config.yaml
num_key_value_heads: 6
norm_eps: 1e-06
init_std_o: 0.0046
init_out_by_depth: true
schedule: "cos"
MLP neurons of a small language model. Each row is named by its layer, matrix (up: input weights) and neuron, and shows model dimensions 0-191. Each number is 500 + 25 x the weight over its row's rms, rounded and kept within 0 to 999. Numbers have three digits each.
Before each neuron's rows, "fires after" lists the tokens most often just before its 100 highest values on Wikipedia text that the model never trained on.

fires after: "i", "u", "g", "r", "t", "e"
L6.up323:495478486548521509490509499520428475506500493547446517511500470476479499523476469510519522511486471515511482506509487457512469451518500471494510480459480509485516466527484496497490509520482492465513517452501527528459473508500489476524562522489541487532521457468531519527485521483498479485502524496478528427484517476503506505505482520518467500471509527505512513549497501473489445539507521491530523558491452488501500516520489505487571500492484483534484496542522514501538544526484482498495537555479522474496554480537498501504512443479517499514499499501508495457479506490490509504

fires after: "q", "g", "n", "i", "o", "L"
L3.up191:527520483522480544507482445485562472499488492495502485510425476481460490503531479473574498517496496533523523508510461455541438525504538460490496508517471505481514506532515472483518529487514481526504502537479521490502515488489571504484504478491530510511494513457547534465472519470528520514555504512456487500498515472501464528525528493488484493493483465503498504505528487469476490513487514472513472513477514523558509524516487489498447480505522469495498477488470482501480468514489517462493495524490493516527544451499531471526502462506504508504514515470539472526490514518468511493

fires after: "J", "G", "g", "j", " ", "h"
L3.up118:493470463549515491486476519508464494483490453494492526483512463497519506498510447492508492552496506520483461458437472522503494520494503525473518487493485514490486471525480489499525481494480505516509519520495454535502464543490504469505475524516488475509445491553565496525520501474520489464487452503498554504550515505472498487540510472509541483515529560490452464479487486498502468463509518510503460530513527522528515488501512493495497517502496512520496514490486481514451489469514517496521532532534490552499534462547492531495449470452525492497463513503536523500496524534501512513

fires after: "w", "f", "l", "m", "n", "h"
L8.up103:475493510486525461496549518492460500507495467486471491522439457491525537491531512486504527460526512526505468484509496442482491526540498519491502522481526517530485449481548528488503476544504451465528492485514514494492469489475525541501501539496483534484523510473528469488517526505485489506520476520457519501492541492521516511448478507490497502420509515458554522471521489507511508528486519533465516475520511524504495495488491498549498510492506510500520499488509491525505473463520487498506507488463485528483540569495464490514514534483496457478507530450504531500446493500477509458

fires after: "E", "I", "F", "T"
L3.up446:461480486448468502477476475478508549478480488459494512536536500500509523495514492507505470477452535493475521490517504507507520452486489533488527508510523495514474544516497505529515504497465449525512516506520525487509533510503486511498508494491513454486462552477501524562465497501527495537501533508499476477499504496509527486479536491535542517494468476501512517494532523516486492504528431481484509465502457525493492468484498471427512489468507556511510500573500503457489509487526529519486537481500537459489471491490506493459484546541516470493536509501523481448491503500486502530

fires after: "o", "i", "e"
L4.up438:503489496541476471518523499522473483498485553497474477519510445460509467510528513507507549472527489496472492505532503552501510508507505504512492523515534489502525499505479519496491540481557483471504498509538446499483455469546478456532486498515471461512504484507515495544496507486439494515512476515495444496511530537492540494496495522504491501534510507515494503473472537506476522465504514484483500494504526546501486506474490528479511470571531525546502521440494448456498500508445520541476495527507487511488481497441481517501495475463511537517507525516479498497470488477460487529

fires after: "e", "n", "f", "p", "c", "g"
L4.up93:522490491508485490487487483503541422500467484490522531503512522500520498494460456505475472501506464492508476544486520473486534479523492484503472473504501491544508542519486501495486460550526514515514495540514485506523496497514521515496466489450513524518533544513514512445481530527528533526466479539460512437468527530472490516491520501508522488547471505512500511520541494514507476485477488506553497535495481450507471487479536470472474480443514523522482482495558522533542537526509495487480535482490515523507469521499502483465513505494519539485535479495485497444497472497497520530

fires after: "u", "a", "l", "r", "v"
L3.up230:491479495509527530459519468480517473493536526505522464510513489517477503471520439531516487512474458499521546470483473529497460511437487488480488469517496506503471498488531505511468525510501507529514510491516503529519492504469552529518516466502517480448535502497529534484483533488518456506525495468528502498522490561511508501438522506534501502425515475499475520498495498489501494553530547514488535478495516465477505484515534482501553448519528487489479496497496487507447507488497503558526487487462489496488490488493467535478495496496516554466479495501507478520488493438520515483

fires after: "i", "e", "c", "a"
L4.up512:471527526489543474499534453484503501537510505476501506491486522519466508526522477491508471539508515512526459442513496507527490454535493521513473502467485505514511503532552465490464460484487536486524468491505454525501519486499519473549508494480510520520466514493493555529486483506532451495510503482500491479501492482494501500471584474505497537506506518510455504514531518467500481527491437519506473508532512487500487498520485459513512517478488484527463502494533504503505524469536510463460492541508486485487491488444533506510545481456467494523471553477460491532493511511525546500

fires after: "\n", " ", ".", ")"
L2.up75:474486496492483512504509515454493506504541501471516503481491560466498489502465486521524501537482484504495509451508514510549523473504472532527493507465504549503471528529463529449509463494450482506530451463525527501524518475508492475504473496476501487540475486523483534513484506471471459488498481491537523502513509491488515513528505526465524510516516470510489465522507485448521511522513506517476478423536473477531524539520479555507500493527481523496496425505483520481488484497526459484498480494501504501514509520540524534559485491475517472494505534476512544492515482553486535492

fires after: "i", "u", "e", "m", "a", "c"
L6.up463:480480534534488469502547496500518501555482541512511521437489531533503455499515504509490476469545518493546505554498507475493517499498553494494508506525485464541503494484510513506518487427515512470495476498544504499540466469498519468518533500435506498508487512508517529542467544504493484496495495470513539496515468554507514427493515458506489521537470493522498513453511471484517479496550485500494474488522486519476461516528511479492483540495488496467476526497512453496491486508449513498490489503531495517522479462496489513445480505512526535485528514481503467522504481506523503485

fires after: ".", "\n", "s"
L2.up171:521480490527485529471511512499503491514493519445468498459471566512510496498499456539509519545478513509492509490505534505507547492435443486505474547509472500492500497530466497496527520481496497537511505469524538494473549533486548491494521487492508478476503478503468540500457559487504453473546470453488532483497482509470528503516536524478466497485513531471462501504477501513447498549478520546488475551480467494531502498506521502492522478497513499505520498517494500491501463472484513514504493487524465474505516519501552503518475485501555512508456501456481513478482510524492535494

fires after: "v", "J", "m", "o", "A"
L8.up292:509488510455494530495493474499480498534494515487488522498556498499453508536489484494479524469467502552486491530508499580437499453494488537516477471523519506441523463492497512443462528469538492490514514480513525532479464478497503504510506536462464469467495464495504468526481533464497495474477475506526510497450545501498541509467503511515499470527508555522500491494516533521489484506493519489540514490519524553517461491504491523488466498523536463497511519499511476490488461517494522510494552511491525510523516490504509473472498474447485517447486525507529486509495511533513515479

fires after: "i", "p", "a", "h", "t"
L8.up669:503507475496471479510481467503484506509503507540513503502533480505492553511532506482527507501497508514523475480516505497484476529497511483456465498514506527561455489486498465490491493517495491486488508510446453511500498478458461513489501523484535484504508475517526457515481483515559488538524483493535479517479485515480501517498521492441537500512509557528505504439517488480486515524471533486510525522487481528479543529495510522479507549493467530516516523512462543477503506434498533529468464500520505479545526543488471474506520513522532465535502478423518475516461499475463510505

fires after: "r", "i", "a", "u"
L4.up476:477518553523533553476454532462507482514583519512518529461511510528519519478512488521469500521525516492520496471505523472484508508469503522453513479467529490508445489492449554492484547519519497478442496515494493503485495481532484506486524469540521445520493472498514480480472515527475486465465468508509513505550516496517478499493477487511481491502514500503435501494514513501473470502503521553496493538533491505509523473541502488468448468487460510531542471504496527535488498495469500517514511479469520500514484477483522494525513512467504511539498471480515463489487481506520516547

fires after: "i", "c", "e", "l"
L6.up467:483506532466481523488460503467532501499471528525486526475519494499474479498437516491483499509548497494510512492488465532575516535513562526480494473514511543533477559523515510512514492508514490505540491482526468467489488520525489487509492541485515453486499485510507531474540510507471515506539442505517505506465441486526505490450480517464486499501484475476478507491482489515528466489493473495497475548465528494512515518494504476528478467500502513471508520508540463537518476481502513484511504456469513509493488527464518492507563473514527477512529545474515528542509465461489469485

fires after: "l", "r", "o", "n", "i", "s"
L8.up184:453520485508514518492490531505506493537453495485501522488496547475500479510516454499482521526498495482508475490512521502473498498507494511482472479468565477488457536469486472505530471474503500487488496502502490490532486501420496510462497505531530493488495488575497502512497489465454544555523473451529525474497515495457467434562547485491496519517515483480523502536501543546472543498459498508511540483511523492507503520493544507494482522521539475505493540525501505496534509468501518488508482497529456499514500504496462546521513452504487493490495485501516487481497548483469504509

fires after: ".", "\""
L3.up675:512491494495484488491484502551553541510498500504479499504545518486524502507482496521508483499496498490451517534474482524469492474491463552459504557484545502504489487511509450492477506507483536474491464457541506517490488478494494503485527512502492480492485478501512532484487484528514506540507488511508488489550451505516488502499547489458549511459514493490450462457485480525465535531479523515480450467507501489537506486555438490494526467503510509509513503477484522444485498490505540521527506485463540478505499543531536475492549481519496486489519502464539470534507480492520534540

fires after: "C", "N", "A", "U", "R", "W"
L4.up294:513500492470554517488485550499478484473501458478502497518526463501523506498476435488499465513487526512510512480505473528490527500520510517514497510476472479509477499509508475509498540475483494516446468516492460460520495488503476533483531504519463474534486482507548483517478536503498491496493497530544458482511506507524467484477502505547514498474511477471496536482493503524493495491481508499493489519470477561480494503488493478492511502527482490508542522496563470528513543521501494535464526521486537470505500454465532494469516480488454461471515530502527478586471441521542542493

fires after: "o", "t", "l", "c", "e"
L6.up375:504475524523505533517534508501478504461478531514528473558520516523532493504551531477487509454486487504482478548510500522486452521487506457515492484495504485457506511472472559507509512482505494507507495475518535536505504487521492491509517512456479471511513444523476508484472478514523497485512487485435474494507461539537494543474489506486518528509531534465495515529511471505507508510442486535484532478516541508495485551509463483500553481502542533515467505506513465450494480507464484525503494484512469499477477468445487471525472527470504543533505500471484499517463519511504470530

fires after: "l", "e", "r", "h"
L6.up548:472452500486470486501493550496487468533497514515519474474448455496523487486484561459517478479486481515504486521511490479504470524495512489472483535491547496514509535515507536496539525531511466512478558497483533550557491499523491494478524481506525519522486499508489520444499511503449472498463513501514553465513518489494511521484510535498542526449515506465500539519519501492462496462505490525491498468544521488517536482517519512499513513483478522499527494476478510548480482460474513491518462488493525474478485489515480508497536495498502485473534555507481504494463436534466543509

fires after: "t", "d", "r", "0", "w"
L4.up105:527479510511459516507525494498458458502472510488488523504508465459481526526502527490553542500502460500466524499526525490516476523476489471510502460493480509503492484488476531491497547494494484487527525524513496530470550493515514513486500490482522512478493520468523511524551545496535504478508472496465513498485489488477510502536505470479515483510523481501565515493493495504494519501493494473513460439534511465519491478488524497471511474470518447502488540490523486408495489468525514450530529460500539519477539487485541523508457501488474522513484458485494518510494470565489484549

fires after: "e", "n"
L6.up665:486518479460510531490533493494522501485480494462508486490474467507514469553515467459485489496517468463463518496499483516503529503496461510484489538565498508510511511516483516488515456528502459430516499514498480515486495495456483525540461513501513506500469474520538501526531470454503482500489454510516513545461532500468552505488525492499517512474475517485518492487466474521511507461470534465519500474491495513511472490534561458491506484562497465498506515467527495533459493490519513500501489525551528495525512520493529460512497492539552465514485514524500494502492556452508501525

fires after: "m", "o", "r", "i"
L6.up752:482531547508492459501528533480489486457486486500511492525527476521533513503541552483491464473451529517487508514478495525521503496495442503490438469491517487459485517524517495471508544488576521452506487465479538518504551508500521475487494464553529520510495531525525508484467498529503505504526489521497534495520527519468521521471505494485491502523497517484506457456462481476471476550509512501459484482509465542500540489503462501482488501487473487469495536496526510511466507501515501489462477493483534522498448480546508476492484496519531518470520493525533484502448518518488531491

fires after: "s", "a", "u", "t"
L8.up82:468509507511512516490463511485467546526509523506504517485536504492524454495553480516454512508463514497495502487542492523525492441508533476526468511473498518499463486529485471509467493510499487540526465534496447523481482503473466513476487528489525525508508517489492514523503515491510492471447494507534481507492494522509522539498488491507492538504474533490501479470472493482482496498537530504506453459451529504488526514452499475500535477533497463528549524492521510542447511436474493501479496478523468504481457496509544514485455565487514504502487559492507469453502502515473493483

fires after: "i", "a", "d", "r", "k"
L6.up399:522512497468522488495487501486513504561491497509510486482480507471460458491518520526492500508544487538534451479556483512532489440471523512542477490527460532489478514510496541462513527489514456498511479487534498536513483457522531528510470482530508465481479443507486479507510550474510490480490468501499518491492541520491492554532523522472471513534489456483458462522522539507532440453519469497492521493486518486505469503496482506513475526523487484511516497534537478493505518487514514452492502476486459501496493481498520521515487561513501537530470472479495500515476495506457528482

fires after: "s", "n", "o", "c", "i"
L6.up680:492497493533490503489490494440470507494486528502551511536464534512472495492497500475525528472504505521484522548538494507499535500488497524545498481489497483491452499483485482471475531459526473485439500517523494487494490504524506480489528483512495507489475470519486501511544464451477514452505451504502508492521511490483540506516500451518490494537486487483487525486515519465506519517475476474499480567519485520495463496518461447517522484503506494534537479515508489526462548476513487532477516458477488456467546512493524476505509588495555490521477550527504498486481485498478521524

fires after: "i", "r", "c", "I", "U"
L6.up692:485508444489530478518471523513534498491498497507492515486504512518493511459484512497451469501487510495524464498540504493516501498446493504481482494489516529482480495506481517513494525486513508484488502484532523502515543515455513555469528469423479468529478534533485522559497531524545503468504500506536521493535530525496466483486521475499500547520464472461508525514526482512506485546515485482516465494510477541519491524512522464499472474468468504486505566489514466552515491483492514474473539516475471516481525519463519504496471508479506517518486486493562558489455466466491493522

fires after: "i", "c", "s", "n"
L6.up460:466486524501515498486510483487535515511542484543513462444475489532476533490473505481477481502520449530478485498516571519540506518498508481482463505482481494526537518537509487495499443479485521472539550492565544497494503487496490525493527503466509518496498538500502515529492500523493502496497520499532467484490471519471461471439488499505515520567548472500486522508547515490499502459496472491522487552500528471507514501494521435532495484469462516504432531514549509492504498435509531478509482508509495528514491503499482510483480477491527487507529492496513508508476498508511527491

fires after: "i", "d", "o", "u", "r", "e"
L6.up330:518539528536493489530516507500494504505525475530506511516488471514457531513488516533493517522541466500496500448504484514509508475493523527528518507545515608447464511549516510528534515528505443458478478485482477478474463498544524493475490469474485535488513511512479512498530457498493498495472476491504507514505497476482527510523502463493496489538501520462489511496501523517511477496490496535487473537511535478516473470497451500459495442491509459478483497485475520501512506482508498503437560473483503488505512454507489516511511497523489541528521462499522444533496509517487520508

fires after: "i", "c", " "
L4.up326:460507510516515538458496465484470495516521465483498459477509473539489524463485516475521491496441488522498486494493491490478497482485534529513492509503516503522516530511518494491512509503472497465484504513481487507490513486545482485501499519502556461472496537535530503518514464508560506480463441516535511510543509460504465545478513483530476507482524497526489487473484513508483499471503466553508441506457512495467554511530511496488511506458495480510490565527543527536433527514556485504537552516532497527456493490501479501496498502479500516493478525501486486466525518518459501506

fires after: "i", "e", "a", "n"
L8.up55:487513518522543503470509496487502496487535508468512489501477512512548463481500447518510520508494467509472507434485531516514492495513477523535465473530466507465510509492491487490504530504472490486480485497528519512534497478519459537540549498502522474473511501491518505506514498478550460524488474444521470483462484508507523486506544492499531521514552496470460526491533512505474483482466476516517455487521511496503511494503532516499459475500504494497487551473464550523428503463491513475517521487531519495541524465574500502503471516538487516461504475482495526509560521505464485492

fires after: "\n", " "
L2.up414:471506508519497502491518503468467472505558493444535489507467516440501502506478494533493512518491504503499494502473540478544502489543491517482504435489485541463467564511470532465457482495471500475497497481486494481504519501504514479493525505446545539537461491470481525551496491454510538472488474481476519472501492507471504503540454539533557535489511476507510480493522515533527501512491478522488527467520505464533536544528448509474509493505486504480503473496483496551488482498508482498489494497512496484499502477529507478509503482475508520524528544473516543457533475490513520480

fires after: "o", "i", "a", "t", "e"
L6.up270:462501495496530527511453509444477523488484539481502483507478510514495520512522485527487491466477518485535481517494493522496459484545503486541493517543502469498509478516487501487524497523441469479491514523478522496462488516513518527506518564468458523517532496443514513515534476486486506487478472505501476468499478519536518489535490488482483493500554520469498510476476510500529488505473492528485485514499474480478517530489535447483509471495486509486513560481529556540485550486491500509475507485518462520462430483543516473530481514468537485475518469514553486491539517525482521474

fires after: "i", "c", "t", "r", "n"
L6.up550:439521485513489517493492516510476532496515495539479534521533435520466503530496507481520472543518469521484496502514529502499500475474532448478491487538482513510466482523507500476454509501488462478525465487526512541497521531516477501503542476511489520475511499479539501495426510503513571534555487490495497498516504455495514505462499488446463491549516479477495505501524517463496494528471521524489494501489500526532504507507428496523497516493472491539476496509515538488441495488493525489499497500456514496537531480534476487524517479537488504523504491510502439512489501514496558486

fires after: "-", " ", "L", "l", "r"
L4.up95:517520507532494508512490499483495512486467550483479484487509507518542480502485508486475513513500492549485480468499491484465486521540527548476517530565497464444482525495487536528518517516480469454527475484506491478522498505485506498474510493506521516494514531488453541499538511499537464495517500445476506521525544484528493486522518497465541478479469557529492480563482461514472459516511475520534507502515529488505528543467458537498468518492471492514444497478481517476463466510550487477490496501509495524509485501504471496542493479475481512499509490494507513464507487417513493516

fires after: "E", "R", "I", "B", "U", "A"
L4.up609:504487522442525504452465433508483514461473506491580474490552492509511506565486447521463492499479482499483474497522476474528531491507483516514523496446486542505488500535522521535502541477445448517449503480493507471522527540472520515503491544513517481523532531515517475518518476510499492509502508527534470488487488510530526452455540482511506497489492522489517487530492534530521525468491499462515498498520491510480502457498499524506477466488496499531529515492525484486496466481531487540492495512495495472502489513461499481448515486518464472461481511466492484482479501487507494520

fires after: "e", "L", "o", "E", "i"
L4.up199:525506498517541460538556502462514492517487533506494464515503508477530519514458505478509509491490509503533493497471498491444475492511523538476487489456496468478478513503531520471491529537518574518498444525548510495511508536508524510523486533511531506550506486494492503522521494480514508485565481519528504478476513486466486535484509460470490506505453524502498519533504505532473507502488475514498513520465494489501490549475486526476439477530454478516474531463497497511455485476489516487487509506523524531502461502512480454565496482490521492498492493549498469475486504453451490477

fires after: "e", "b", "Y", "a", "u"
L3.up377:502478483491444536526515499525528523496482510512463496491510561501527487519490526523468526524475474524516469505535521513497514551544493482525529490511453508516518461502475491476525526476512500469501479447523465525513501495531520488462540495539492503518479486542482492486535530539452502486528500543525476471461499507526529469508524548475533507505484490469525524505445485466462548507519510474514469507524522503510495542513497508458526485520476482481519493471519487544516512506492465531516481488467498547499473455473478519466488490474459508473518502499492505480493531463463523494

fires after: "N", "L", "n", "0", "=", "l"
L4.up32:500487455553500505489438507497479486493511484546516467502520473507510491459488509509481503540522533528539464503502499484515497476482502493534468506498497488540506461502522504492546521512484474481506512518496470502501497480542508488454501539516466507471498486518517525518499473479499459522474507430451491423488474462486485459545526494474500526480535517496560500538488479497518477506508524523560481527513526534533504554503513522492503512478538531489479544508494497453512512489541503501523513499484484501476494541532517474490494494509470503512469532511540497441526506481490524509

fires after: "L", "D", "l", "r"
L4.up333:457506485530500504507478485483519469510504508530522496494522481505478516526508533465552523522493476501506431530549513490484467481483498492518494465531540474508497471499485506522499451484506442513461482513460482500545488494527517510466458514515476504535491508537458498512497451509511512484489526502474459467470546494471483473538568506535505521514484531548502478557481491498510502530489485503524526488495488544517473504486479546491502523489502498500485500489560464460479523508552501551527503475484492494485504529508456487552500486466508511498525509515496479476494512477465521537

fires after: "i", "e", "o"
L4.up493:508502526493506489514482468466533504500509511501464521504506456480452477500522488492492519543497528481502506447531511494466514527475548558497523467469494492517535478508508477490468468519549516459523487520517528472485482490531555490536499470507502504490498503552497480508501472530485477517476434477519512481487493531483462524513528505505484539492489536529459532457487527502497485478482519479512524519477494486481520501463488483463498461535536504445502529525489463503530475458524513479531516517506475512497488528511480505516520436529506516493519492569495529519538480480467538484

fires after: "c", "i", "r", "a", "s"
L3.up366:542442515502544514481483517486497501504515467511459465545488488505496529508484522506531490515515488526474514484501483484491477522462496520520492480433488521466507494494518495488456493505493507472501520527485469518485503482480478501494505532525518529527424500532450519479493472433518466516473457453496476521500480472488485508503495479530485511494502528528451497501560528523468506502503509501504466456532508497464516515515488536559510473502502488497486486479496487516502459502466510529518522514477512533474492511519530528463504544490500532473474505505528483507572549543530471482

fires after: ".", "=", "\""
L4.up102:532482451484486527479496498487489493459516495522500499527521518532505492504522514503475510528485537547486514509496484506485521532480503532546573541521502493488493523471524522490501490513499495512491514461530438479493470496528552450496539485454528500496501451485499553475502486501529473549493486528563477489543492512497462516511493496494518488445502516497536473515495528522468542492468514506485475483514459527463463502504462506518537473477511471500449521453526514497476506507509450541539487463488479498489509499543508509521504465476504506513505484462508488526527509473529490490

fires after: "i", "u", "l", "a"
L4.up230:514504502502503535469497507472491505526503457499482458496445521464482456490518489498499495487517509552511439479520479530503488509522497526517495507471493498491467535526513524457512539502443509491512489521516479468481523466508458537563552490510521482558520478469496501471524507463488466488547512489519508522539522486486486479497555500525498497469523524464482514501478525484503477463540478507482525557480484509530470500487495462532508478544491515530537502508453483498467554464497492524477522495504516499505474502546507494483484523537501520502476488528536479494518476478530490460

fires after: "a", "N", "O", "n", "A", "o"
L3.up528:507530532548493491534512468549472474504513528486504529515451512512456492481528521481496521495500502531473483499526503504490450470480475483478492468502502525520469488477505492535505533517507468522481508507495534512499458494508567470482513520512543466505544507506485495485477494527538457510475523463455482534493450510491497559505524482507460548513506497487468489518493535533482484454466431527501478456488485529499476476522477505472504542509490463483468522474516501486486514493488486511526478487503531530491501494467461502559524494504439469501541488496489479524475511501510526510

fires after: "i", "d", "w", "\n", "g"
L4.up351:499542489500533529448500530472449491514491535497546505514497488507436494453484489476550487520509474443516493467525495491524490476489538513515501472485494491492506514504457548489521549522527477505508484540454480532489449522499498544541551490524519506469528438482502488529489495483504507510482524518478473512465492494507495487501489534512517532500493471544481503503534496527483494465524496504507547514508513471495524474509523473514453501506544490512514539483492489488500474513561511499452532449471497538472496498449476517497491500506498554477503470492533470514485500487488499494

fires after: "i", "r", "n", "w"
L4.up675:539490517510507515544496511454502483499455486471495509475493478465466527493468498480535529525477457538481435515515567498521481494499541537546493433493487504517495509469499483534487519521489480524455485497497464510500496490516525556538563467486510522509475472475483490486499538481520537511485476490488500465523476509488518524527509495479500544542515503517516537473492482503515518470500482427488478505525495498501494500524491475491485489519517502536531489490531543522481526471526537490504542508533506496499501456485534536469495520521466511472500498490448489459489503532475508500

fires after: "l", "r", "e", "E"
L4.up308:511504468498506488490507489536558470536488493486519459494507483500488500513478527497494527516501522498560496515494445503492484450480570534461512422502529472457518444465530527488470496492493480524470488492499472511516485485457488494495504486524497467494549532505512532511490506492535532465518560529526506484479495490521516501471541511534494495523516528500496477488475523529528497528478482535510533481491507479497529541505546491519507478471467529434453532487463460518469517517516480501495479487510480511503472504526453497519475527509519481538522486508470489494471505496520487500

fires after: "\n", "h", ")", "I", "n"
L2.up139:495452489489475531509472506486513456508514514460498488531490542490478484488523486509517527491487494522455526540486490508490498472502493556555507483488540517512491587484487498485507481480479483471520453493500489504461478480549467556512431478454488495543493525519502492489448485519479489521514475496477524501536499510505475501488515505489507505517479494493480482468514522502531477501516552533468500402497485476485503472507486527514529511510501483487544476509467511478531521494551521492502512496485510540524464503550533548498490541498510502489501504495500501523537512498491503521

fires after: "c", "d", "e", "r", "t"
L4.up637:459463522490504496521475530510524478515487504548532513506531497487492508566460512515495515568474481487520511467515507476550516535457495516483528491491523541496490512533499514485476485493543529486498465534520530518456528496476469471491433471492494468539491517471523536519510508500533470528481491501479407530494457499525489509502486479498496478491512521518464516505514511514499496465530468502492446562508465496475508501516520552517497459496495465511524478456517502497505455490485502507524494480507491514510489514507512478490476475502528483482519510550473488500555495485476500510

fires after: "s", "a", "u", "p", "n"
L6.up22:513510533498504480488462542516518480495525497479498500523507483490502502502546450517532475485522458551534515486485526497507490489497484505494446485518484493536450467471473510465461516546502524520479511514463500489517464529474508476433488526543528474489483471544507475493520510473539470496506507480494520498509478552459561555494529496521463521487502487523527500448495548472490477495504491493478529509501474510482508463529499479503477490465478515479507502452531455536484547505493490546503513500480518512536505484483500532476480531511519500502502495519474474521516544496513523560

fires after: "r", "m", "t", "M", "d", "n"
L6.up396:468495517495507553510496536426479502542449495521499500505509476488466540546496506482481494550499538505478494505513474460511512517474480521445517472464536515517507485496504488497515464462499512491485518487541495507479521468481496525506468480494473535504478482490507541542496533476511463465501490511512502518543533494514446525515498521501492487483497493499559491504508472478516458485525501484488473492555511473477495485519523517490528546479507483533499539435525462516529503432502521481519480502509498504500505574487487480522476506522488508459534469509527501516491523467478488475

fires after: "a", "u", "h", "v", "m", "e"
L8.up764:520461493495511489508492462494511452523514470494474513555541521516466545526480467509512487479534468497477495438486500480506517532481505476499522469484479494492489484492482517492501517513482523500489451558508486512568491519487486542476460492562523509507514440501498468490515485514481523510506518532473488493521535535511497507510486508482496510479502472486463476521543519519543480501483552511469479522479462515488544535506499506505467502466474498500526511490511472489485527533490541524520501481510535494490503483479479504522498524429480488533477468498489433538506547529543513510

fires after: "e", "o", "l", "i", "a"
L6.up138:501484475519496504496534503524483492490538485527505538497477509424484474486534522502448541518548484517472539466506477516500452463472515532529519511520500489483537488530502496536503513475494458478490506532528549475498470485514500485508530465496497487507523538507507503506477452487507483579464491483469501510481466499471508483500497475470553483479503522547501495514539475529499513499478540501447482454535497533508503501501475458449521514530502478483490490477477501492503546516487488491505501511485424505513464519468529510517507539529474502500530538512516521492485498504475523516

fires after: "e", "y", "E"
L4.up513:525495506483508503487431505530525528503509521480523515473544509500483451486480478473499494468497489508485519485524501515505524495508491505462491515492487561526508505496497453507469505519535503470491492508447489467460514513525496518533480508517490523452457422530539485473468532497506506520516490485503534492503464506477539480526502501486497501529500477445516508499510524499502488522466513490452498534487514556504449511502523460487519525506473424478535522513528523485494522513541495548521503464526512474524502484483475492508478505492526455504490461551525532524522529508505467537

fires after: "e", "i", "n", "r"
L6.up30:546484506473531513534523459487481466502472472527495470524557490487531516528518501496495499557490493498497482487481506503480487508447487521518484512481444505519516480499534501512479543496497533503494489533481516484491467504513491442484497488493500518501475498520510493478494464491502497495460509529527529465478501490469490532491501481458508471466494485463561493503497457503500515497495479502466503461480520505447527499455524485491498510532483499514538498529471498502537511477528520473491520552496436499496476516512502459551480495511556511496562534516536545458514533465453508543

fires after: "0", "e", "8", "s"
L4.up146:510487490482525529497465499488526453541515506541497494491490464475463495457468479448485493479484477527504516486556508496549499500526491430537501477492514534526504494563494467486511523508473491507520519539515501431467516496508509508544470494496496521532495465514542493511544501491530474471474539500491511451503478517497524499471538479512498483491509497472504507480465504530497522513477502465490520514516481516520477485508525470488531476458476463493534528524508518489484514546464487539503518510512461499510511478511551481518529492531552490483470468516498476519503493509520572534

fires after: "r", "i", "s", "e"
L8.up27:486482508488538518512506479466468477509450538500523511523466518507489496471503507484490454479520429504517527516473492473478465489476538528528494533498519509489507561498539479489467480546505496487472492480484495524462480533522526491492497496504472541484494536475524495510489492490509496482502537498502551491491522511491499508473477527497543458502497435457523488476557498466497504500466485491497541497488492503474515497485516484521474477522504516495498491540509571462515505507498495528497519499492471545523494490483498512558534521481586542521531525496508532477445498489498475477